From a checkpoint of a small transformer trained on Wikipedia.
Size: 4 heads of 64, vocabulary 8192.
Architecture: RMSNorm before each block, rotary positions, no biases in attention or MLP, tied embeddings.
Training: a variant of Muon for these matrices, 344M tokens.
MLP neurons of a small language model. Each row is named by its layer, matrix (gate and up: input weights; down: output weights) and neuron, and shows model dimensions 112-207. Each number is 128 + 24 x the weight over its row's rms, rounded and kept within 0 to 255. Numbers have three digits each. A neuron's up and down rows have the sign that makes its largest values positive.
After each neuron's rows, "raises" lists the tokens whose logits its output raises most directly, leaving later layers aside; "fires in" lists the words (lower case) most often at its 100 highest values on Wikipedia text that the model never trained on.

L10.gate428:146140117116158167122134129091119141112105129117134102153154103153104115148118132098099142084149095069130099154127116133145128149121183133116084113192119168148121138128134121143114139065139117116125120102095109147133118085129116139119120163192136116113136125159122106122134126157142151137
L10.up428:084115135126164154104193121126171145093092119123106086136139108110130130122071109080156155109091087079124158115095164130102147155134119145154117125136107113130107126158130107146151143132153148107107096137146150133156142152113133107099150150157144106121106079123091124096138128130123108133
L10.down428:124152179136159166109175128134148131117085138144123121149156086114126124132073126144142144168136103166121164127095157096117119129111107097156118137126134118112144113122126099099133136162148171098122154128147135109134106147112142140137108127119150068194124132113131133112113127093157117126
raises: "ne", "nam", "ific", "nes", "line"
fires in: "city", "time", "season", "town", "career", "era"

L10.gate128:156118137153151098176130173156116120107129110101098130120143134096137122137095122130135139099141131092116131150156141137076133145153096166106138115126093107107162099169084115167150135088135127070146096137103130135143127136135109104132117123129085112161162126133131118153130060144160108121
L10.up128:125101143156151127139127128149105138098134113137117091140094127164129117128126141135103156137116176090113086105120137129099101178155154132129175116111119106097132150119154095123101077149144143150177095149140067100102128165099129128134118156125105183166094138105135158127096120086180159144
L10.down128:128142131144114104113171108146144125139148170082128140111106103126138134145106111096155149155110149199129109147119121157156089139165141146156122131107112130139162109137162085119129150112130125139128106155131126134119119168105115177145130184114123096143067135105137142124094104164123180168
raises: " this", " these", " the", " Born", " He"
fires in: "of", "in", "for", "on"

L10.gate227:171101143130118108158163146135112125143119182109150152111104100130128176143149142148140099075131142142156130120110140149121150124079102123090147141115104093152092126141132126167114140143155145140167167147141130119153167144105069167144107086132119096109134137143112161158099124114144160137
L10.up227:113125144124159102143114084114132112143124154142113077140141125139155136108114116150123124156121154133149118159119153121142117090136170101131123119106179107120136150173135161143125133079118155101125110099123145138103138144135132094151126104129109135113107116110115100105162147158126132153
L10.down227:174116102133124153131139132134132147138162129126138153090113094131133129124143148149129142106115120130115144154109108144103129117090087136117114122108103167123154143141152106158152108162120148121130111108133081105087114101089116134099129120102117125153110108158140147111089083073147141092
raises: " had", " became", " was", " appeared", " did"
fires in: "and"

L12.gate229:118080108132154138123155148118108115141158127109147145160108182144122113142116134115164173146134171149110094104106129135146107079131133081112173134113130128138180166174108128119131148124160129115119131166093151108153120158143098103129117172095097122181120089120102142158142112092117097115
L12.up229:138149093126130152121153140111153102128145125146146137130123119129107103132140155130147156172114094107145096177090173119148119160139139086118152142117056115118163143156149127126111156160159118085108151146130120118114127144150130134082130138147124156171138091140168121122120091138130131099
L12.down229:119142106141122185146130116139152088121117105109135116161114152139125144088137110097103116133112111111145124160098116130125149094147138117136102128132097087133171146133104073156130126190143117188122139164149134144123129113096157147149130135100130152114122119128110132093125062107146124120
raises: " to", "ory", "yer", "ict", "lit"
fires in: "according", "due", "addition", "response", "contribution", "prior"

L2.gate312:128126132179111161147129161152111129169132138175156132130107167150109104108130121154177121127107115147096134166136120096112087113126140110145118134137157126107105142125093070111126114092154108091133139149126164110156142130171110146139092153116131136162130110149103152132161128091147123161
L2.up312:165108096158109119133086136120119138095120119115141107128165138087082107119185122160092131138100088134071135092114098090116120125163130151161126136123094141154126177140122143108160136126115131123118136117149120105133134125109122127122108145106110143099124111106146146158073214096073147167
L2.down312:171136143151132115126148134112172125134130130130158167098142140097115179090151139136114096136153119113131154136151163096061100099162104126150168118136117105133119108161155103108143153109158163118114113134146108128126128115123139129098171127126151134102143107131129124128142097121132150108
raises: " the", "ks", " their", " this", " any"
fires in: "from", "of", "than", "for"

L4.gate118:078131121134098102094106107038108131120105116180145112126120147119103157105143129153158133112105075111155140122108141098097130120133117102087145171123130162151146144132118121171122172103097092069090132100074101137143150107134125154129121143135134144101151124152104136118138118087137136104
L4.up118:083160140104080131125147116083120107122096137138166126138096143054146108110151108137122147117126131130167102096122106131113117149113107134101146128114114124136114119167147099136117148125109086141186153134113106118130130126104103107141121082157168144104145146124126130127173129136119105157
L4.down118:143116129117128144117143101134126136122098152128112141131147077157125131142121064131093123152110116152162125161110190116077142130130144147132106139109131145148128171101125106150115159139111155144163111146146096148133110127159115104147154129104118116120097076135138137131157120072145146082
raises: "ly", "ness", "ship", "elt", "ility"
fires in: "well", "least", "again", "away", "autumn"

L11.gate41:149123103106114116147105136128154144114108149125107099147139082114081147162170132120147172088113148125108109150120129152139162165119109090115167125137145110089084108165163103165116104109139127118147131131141146065114150128080111127096134151145170128124127107097116106144116082158167154105
L11.up41:129154149143146162101175124105169127156107104117124164159111156130156094134151111139092149104126138148141132143131164072187133106085153140130151055164150120123141123126106128096164126111117148088125111133166165175140120106125129088134158141121130110124136095139112096093135152135114127122
L11.down41:159135102123090127117087160158156113159115206148092111135115099121102140127114092155132145140123104125092080134091105174104137180134096088093141140111159125140126125158129144153120121132143112143143166150121110127067161121075103147131075127121167159118123146133089135124157095091131158091
raises: " he", " it", " she", " they", " was"
fires in: "and", "or", "that", "who", "but", "as"

L3.gate122:090084107107096129180103094111141154104089176156172134134115118078090109114169121154141119129135133123087131120126085163139074180151119121151144095122129124113106103119152121092149158132146116139110134100176071117146124148146133104117120111124165119086140125112135163153098113111167127179
L3.up122:134087163180123123130091126130083141151078156107162104124126107121109120143126145160132105144105116096105173107146159128127139116148131121153142148138170136110119130123122148145107118126153163108147118115126094148147160119151148107142063174156130150155099130132128160139179176103105123083
L3.down122:169137129125161136150135144128153149127105161113139132118192119125142173120115106106111127130149115157133084126106145154130153111151123144123135110141128080133137104146160085129148151142123108136127136133110106098148116111095143142148153165111136098098110127137104112110113042155138112122
raises: " the", " his", " a", " their", " its"
fires in: "of", "on", "from"